Part of a small language model's weights.
Training: a variant of Muon for these matrices, 481M tokens, 7345 steps.
MLP neurons of a small language model. Each row is named by its layer, matrix (gate and up: input weights) and neuron, and shows model dimensions 112-207. Each number is 128 + 24 x the weight over its row's rms, rounded and kept within 0 to 255. A neuron's up and down rows have the sign that makes its largest values positive.
After each neuron's rows, "fires in" lists the words (lower case) most often at its 100 highest values on Wikipedia text that the model never trained on; "fires on" lists the tokens most often at its 100 highest values on Wikipedia text that the model never trained on.

L2.gate93 [ 55 101 153 109 137 152 144 145 150  98 142 142 101 144 106 167 136  79 172  85 148  82 148 148 114 157 146 173 107 148  99 133 121 155 151 153  87 158 131 125  85 135 126 122 139 121 109 132 113 139 125 127  97 173 108 122 126 118  93 121 170 137 155 144 122 103 158 126 179 105 119 124 108 121 122 125 104 149 182 134 136 131 129  85 196 138 106 141 109 105 139 149 101 129 156 119]
L2.up93 [111 120 188 100 121 118 117 136 133  93 141 153  97 131 166 129 137  80 123  77 145 135 125 127 125 168 132 165 110 145 120 150 119 159 102 166 123 148 114 138 117 125 125 126 125 160 121 122 149 133 133  91 141 138 119 154  91 119  85 153 179  88 154 135 156 115 134 166 155 124 108 105  79 136 153 151  94  88 144 137 120 113  94 125 149 154 122 155 135 105 119 127 107 127 157 155]
fires in: "during", "of", "following", "to", "in", "after"
fires on: " during", " of", " to", " after", " in", " Following"

L2.gate187 [102 147 142 127 116 103 155 138 106 153 123 121 101  98 161 134 113 113  85  90 124  92 154 110 119 131 122 141 120 133  98 116 102  83 137 107 120 148 133 129 108 126 132 165 133 151 104 105 118 164 153 116 118 133 114 113 123 131 129 153 143 187 153 134 148 139 155 127 110  95 109 174 113 120 109 139 107  74 127 110 115 135 156 116 135 139 127 142 110 147 129 139 116 109 110 112]
L2.up187 [107 157 200 132 149 122 116 146 138 132  84 111 128 154 164 125 142  95 103 153 175  85 150  97 126 111 115 148 107 114 110 153 137 140 116 138 125 184 120 122 129 156 127 133 113 142 130  94 143 135 138 120 142  98 133 116 134  96 115 118 121 111 157 106 103 157 118 139 146 168 131 145 156 139  91 125 136 113 143 115 129 100 126  74 119 175 114 119 150 132 149 131  72  86 138 145]
fires in: "by", "from", "to", "of"
fires on: " by", " from", " to", " of"

L2.gate429 [151  95 198 143 139 111 117  90 144 156 176 130 115 107 141 156 103 113  75 124 117 170 154 135  92 125 160 125 149 121 101  68 105 148 134 132 155 152 107  86 112  97 108 112 144 127 158 156 146 114 151 166 121 112 114 124 136 182 145  96 144 147 149 168 109 107 169 141 111 105 100  99 130 118 168 141 144 137 110 106 191 134 135 144 118 130 170 139 131 111 127 131 128 113  69 133]
L2.up429 [114 161 140 114 135 124 145 129 117 128 168 121 119 105 171 123 132 129 122 120 140 150 107  99 106 114 143  87 133 130 111 142 121 152 157 114 132 143 123 110 124 111 107 131 156 157 127 116 172 140 121 101 133 107 133 133 149  52  92 119 138 105 139 104 146 159 166 134 120  80  93 158 116 125 120  86 166 125  79 126 120 108 135 111 112 153  96 145 136  96 137 143 168 133 128 146]
fires in: "of", "among"
fires on: " of", " among"

L2.gate617 [186 144 143 133 144 130 141 154 109 100 149  97 102 145 136 124 137 140  93 134  88 160  79 150 118 105 132 130 147  99 134 115 120 133 138 113 138  82 168 159 157 161 151 132 135 145 132  84 146 121 100 102 158 124 158 150  61 145 122 162 114 120 122 116 129  90 168  94 120 137 148 127 138 160 155  87 102 129 116 144  96 146  76 158 143 149 116 125 156 116 118  93 172 135 124 174]
L2.up617 [138 148 101  89  91  92 111 114 119 120 129 136 128 127 144 122  93 151 102  88 102 121 135  95 139  97 138 125 131 147 126 142 122 144 145 104 170  71 107 129 150 105 118 139 176 135 133 120 114 119 168 132 108  90 179  85 131 165  95 107 126 140 112 110 114 127 158 109 125 126 111 108 133 152 148 114  95 122 127 108 152 122 170 115 117 136 119 109 140 102 120  95 166 100 106 124]
fires in: "it", "for", "such", "based", "described", "found"
fires on: " It", " for", " such", " based", " described", " found"

L2.gate373 [ 96  73 140 113 105 115  91 155 119 116 159 117 120 109 117  65 153 145  83 160 130 120 102 115 153 135 126 131 123 140 121 122 129  86 152 143 130 133 150 166 155 141 135 141 103 134 144 126 139 136 118 129 172 101 160 144 146 113 145 150 140 154 123 139 102 110 162 131 139 130 144 130 115 130 116 136 131 148 113 122 139 181 137  96 147 126 143 115 145 177 155 153  51 124 114  58]
L2.up373 [151 129 224 138 130 124 160 126 140 141 189 120 114  99 142 157 132 143 134 106 145 126 156 132 135 129 106 117 118 132 137 124 140 155 110 174  68 140 155 132 107 153 150 144 153 135 118 120 124  91 160 166 140 146 111 125 140 137 147 119 117 101 161 125 111 128  79 121 117 149 115 160 112 156 154 148 130 115 150 149 138 141 101 117 154 113 174 103 117 100 123 192 121 117 140 135]
fires in: "to", "of"
fires on: " to", " of", "ess", "as"

L2.gate277 [196 181 179  99 111 117 160 120 133 124 168 108 104 138 134 120 156 131 102 118 137 106 114 131  92 154 169 127  86 141 139 128 137 199 102 157  96 150 149 117 132 142 107  80  93 155 155 154 134 132 148 120 139 152  90  99 137 126 130 124 107 118 105  89 149 129 145 159 120 113 122 129 166 112 136 138 144 112  96 111 127 140 121 103 121 129 138 135 130  96 112 133 106  97 115 133]
L2.up277 [135 139 123 111 119 154 172 118 115 127 155 149 146  79 124 129 135 103  74 100 114 111 130 111 100 147 157  97 114 167 144 126 201 135 140 181 134 143 127 139 169 150 179 136 126 143 166 108 111 113 118 159 123 134 135 126 127 183 123 149 124 141  97 110 124 107 152 143 102  98  88 125 126 151 139 137 128 149  99 130 135 101  96 110 117  82 151  99 150 159 116 107 130 114 126 115]
fires in: "of", "and", "timucua"
fires on: " of", " and", "b", "uc"

L2.gate392 [123  97 109  98 139 110 139 139 126 157 133 113 143 132 143 180 118  85 120  86 142 157  87 141  96 128 134 142  72 128 115 107 137  99 160 105 109 144 148 115 121 123 168 149 134 140 126 143 137 133 128 140 122 153 101 131  94 129 137 152 140 110 161 143 130 129 114 118 128 125 134 123 121 130 159 151 136 100  84  97 140 131 118 151 120 135 126 155 102 121 147 150 121 130 136 140]
L2.up392 [158 108 104 155 126 102 107 129 150 101 136 104 122 107 133  73 116 116 137 125 113 139 143 151 135 153  80 146 117 158 136 112 107 116 139  98 200 147 159 136 150 112 120 139 140 137 166 121 119 141 114 163 145  95 139  87 120 139 145 139 103 117 146 107 110 132 137 111  78 141 157 127 121 164 115  78  95 131 159 149 106 139 173 125 127  84 125  88 153 157 128 103 164  97 114 144]
fires in: "of", "from"
fires on: " of", " from"

L2.gate312 [175 123 121  86 119 100 152 112 135  91 131 115 113 167 166 110 171 159 121 109 145 101 150  95 132 108 104 133 112  71 122 168 101 142 128 165 150 103 152  90 143 113  96 111 130 148  98 146 103 124 133 129 163 102 123 126 128  87 107 138 124 139 148 142 155  94 108 132 181 141 162 138 162 145 129 152 158 139 155 179 139  94 102 113 139 131  94 112  89 138  73 134 123 175 134  93]
L2.up312 [141 156 153 116  85 117 132 134 157 110 119  74  91 112 147 129 120 136 100 148 126 125 160 110 101 134 133 115 134 142 134 119 158 144 118 170 155 110 123 139 103 164 127  78  96 130 116 182 100 102 129 122 113 153 103 142 124 149 144 141 119 121 116 113 163 127 109 152 136 118 147 128 130 123 117 140 126 126 163 153  88  89 128 136 147  92 106 121 145 113 106 101 109 138 179 177]
fires in: "to", "of", "with", "x", "young"
fires on: " to", " of", " with", " ex", " x", " young"

L2.gate278 [124 112 139 137 156 149 115 127 111 116 128 137 122 128 186 152  86 121 132  95 151 148 162 141  70 119 145 153 116 133 117 178 138 156 159 149 137 137 156 108 120 133 121 113 115 118 176 144 124 111 162  96 136 153 144 203 154 147 124 114 154 108 125 122 164  95 137 147  89 140 123 133 158 120 116 188 126  99 173 107 154 142 124 148 144 115 116 130 144  94 136 180  99 164 176 138]
L2.up278 [112 147 110 155 117 125  81  63  94 153 157  71 154 126 128  81 139 151 139 139 131 189 104 158 129 119 119 143 109 163 122 112 123 161  96 139 136 144 134  87 146 147 105 116 115 136 139 112 158 122 132 100  96 114 129 177 130 124 129 121 140 109 127  99 138 119  88 120 132 136 136  89  86 128 120 115  89 157 115 118 155 105  92 123 100 142 145 131 141 102 113 120 102 149 170 145]
fires in: "of", "among"
fires on: " of", "ing", " among", " over"

L2.gate523 [160 120 141 119 103 126 105 116 115 120 151 119 138 106 150  93 116 112 126  94 105 124  83 143 124 113 123  83 122 134 100 108 134 100 135 139 122 143 123 104 143 129 139 135 110 120 139 150 128 111  94 119 104 140 149 168 105 114 131 171 109 148 144 148 115 154 142  87 169 128 107 136  87 102 116 176  80 182 156 102 118 148 139 114 165  96 138 156  96 159 169 129 157 122  77 173]
L2.up523 [124 123 128 148 113 106 117 126 101 112 115 102 123 158 137 129 106 131 144 156  45 137  89  87 104 107 121 130 177 152  89 114  87 102 118 145 148 151 141 109 149 106 138 170 137 120 135 152 107  59 111 156 121 103 174 128 150 120 120 119  94 100 146 161 102 139  68 107 129 152 135 130 112 105 103 112 128 157 115 118 118 115 126 144 131 133 131 147 131  77 132 151  86  92 101 169]
fires in: "of"
fires on: " of"

L2.gate387 [160 152 157 129  81 119 153 177 141 140 172 127 152  87 143 122 112 138  96 101 127 157 160 105 134 148 125 116 153 164 124 124 133 172 120 124 142 117 147 145 181 164 117 109  96 154 148 159 142 136 115 125 136 130 101 160 106 141 131  98 153 122 106  97 104 123 141 135 116 112 108  66 141 130 168 126 137 162 114 157 147 134 133 133 164 123 145 108 134  86  87 178 109  98 118 140]
L2.up387 [154 152 127 153 142 130 102 144 132 129 162  94 154 100  34  70 151 128  93  77 115 113 144 145 103 121 149 130 117 147 145  80 130 133 151 134  75 124 140 141 147 116 121 133 125 180 137  96 115 169 151 105 152 127 133 133 118 130 162 141 157 116 150 142 159 116 130  95 159 164 131  88 101 121  97 138 168  83 138 101 107 101 125 137 113  94 138 155 154 111 121 146 110 145 123 134]
fires in: "of", "among", "and", "following"
fires on: " of", " among", " and", " following"

L2.gate26 [115  92 102 124 100 106 119 141 108 136  97 130 136 116 130 111 157 140  94  77 116 159 134 122 122 141 146 125 154 116 153 117 116 113 153 115 126 127 158 132 117 120 110 157  94  72 110  98 123 134 132 125 138 136 155  98 145 104 147 142 134 104  90 126 161 139 109  91 133 117 115 118 172 139  94 139 129 143 119 133 149  94 116 132 116  90 142 135 120 141 145 107  62 129 169 102]
L2.up26 [ 87 174  90 121  82 116  97 113 100 155  86 113 159 136 121 118 134 149 116 151 133 118 146 152 137 143 121 163 125  84 129 129 117 108 121  75 138 129 154 101 171 119 148 142 119 115 163 112 127 159  96 110 151 115 144 123 157 136 101 157 131 110 126 104 128 122 129 144 135 104 134 143 160 126 101  99  85  95 126 156 142  62  96 153 100 129 140 139 143 143 116 126 133 107 142 111]
fires in: "of", "included", "under", "featured", "by", "alongside"
fires on: " of", " included", " under", " featured", " by", " alongside"

L2.gate527 [132 129 126 127 149  93 101  93  86 150 167  69 109 160 131 167 132 110 121  87  94  93  76 144 117 137 135 128 140 150  88 175 144  69 139  98  91  71 170 112 141 135 164 159 144 115  94 147 133  84 117 105 101 125 145 140 166 121 128  94  62  80 147 104 153 133 121 146  95 119 129 136 110 134 135 109 114 127  87 130  74  88 118 117 131  92 125 138 166 118 115 167 128 111 115 109]
L2.up527 [156 119 102  87 142 145 101 135 129 100 153 146 108 131 112  99 128 136 111  83 153 114 121 111 121 119  99 117 163 172 145 136 137 147 139 146 157 133 126 101 163 145 161 110 164 108 143 172 149 110 112 126 119  67 101 133 157 109 111 106 100 148  97 145 141 129 104 156 127 135 143 138 108 134 130 161 118 134  85 171 121 159 118 132 164 148 128 136  96 149 104 109 138 132 117  98]
fires in: "by", "of"
fires on: " by", " of"

L2.gate207 [149 116 138 161 159 125 136  37 160 111 147 122 116 125 184  77 167 124 134 125 154 123 101  99 135 143 113  85 117  92 115 150 153 144 123 117 157 115 169 145 120 123 111 189 147 130 110 149 129 175 137 110  89 106 155 132 113 149 120 123 114 145 124 135 129 129 153  99 124 129 134 123 147  88 140  96 190 114 129 150 165 126 116 126 139 115 118 131 124 103  75 119 157 111 126 128]
L2.up207 [169 136 116  96 133 135  88 137 122 113 134 128 128 124  81 125 128 147 135 113 121 120 149  99 105  93 168 141 141  92 114 115 169 120 167 136  86 149 134 173 126 119 115 131 113 146 170 136 165  92 108 105 110 102 107  76 114 129 113 159 154 143 100 169 185 158 126 168  97  84  82 135 136 127 121 144 101 106 100 114 123 147 117 133  87 117  65 115 107 136 124  90 124 127 129 140]
fires in: "of", "to", "did", "doing", "do"
fires on: " to", " of", "f", " did"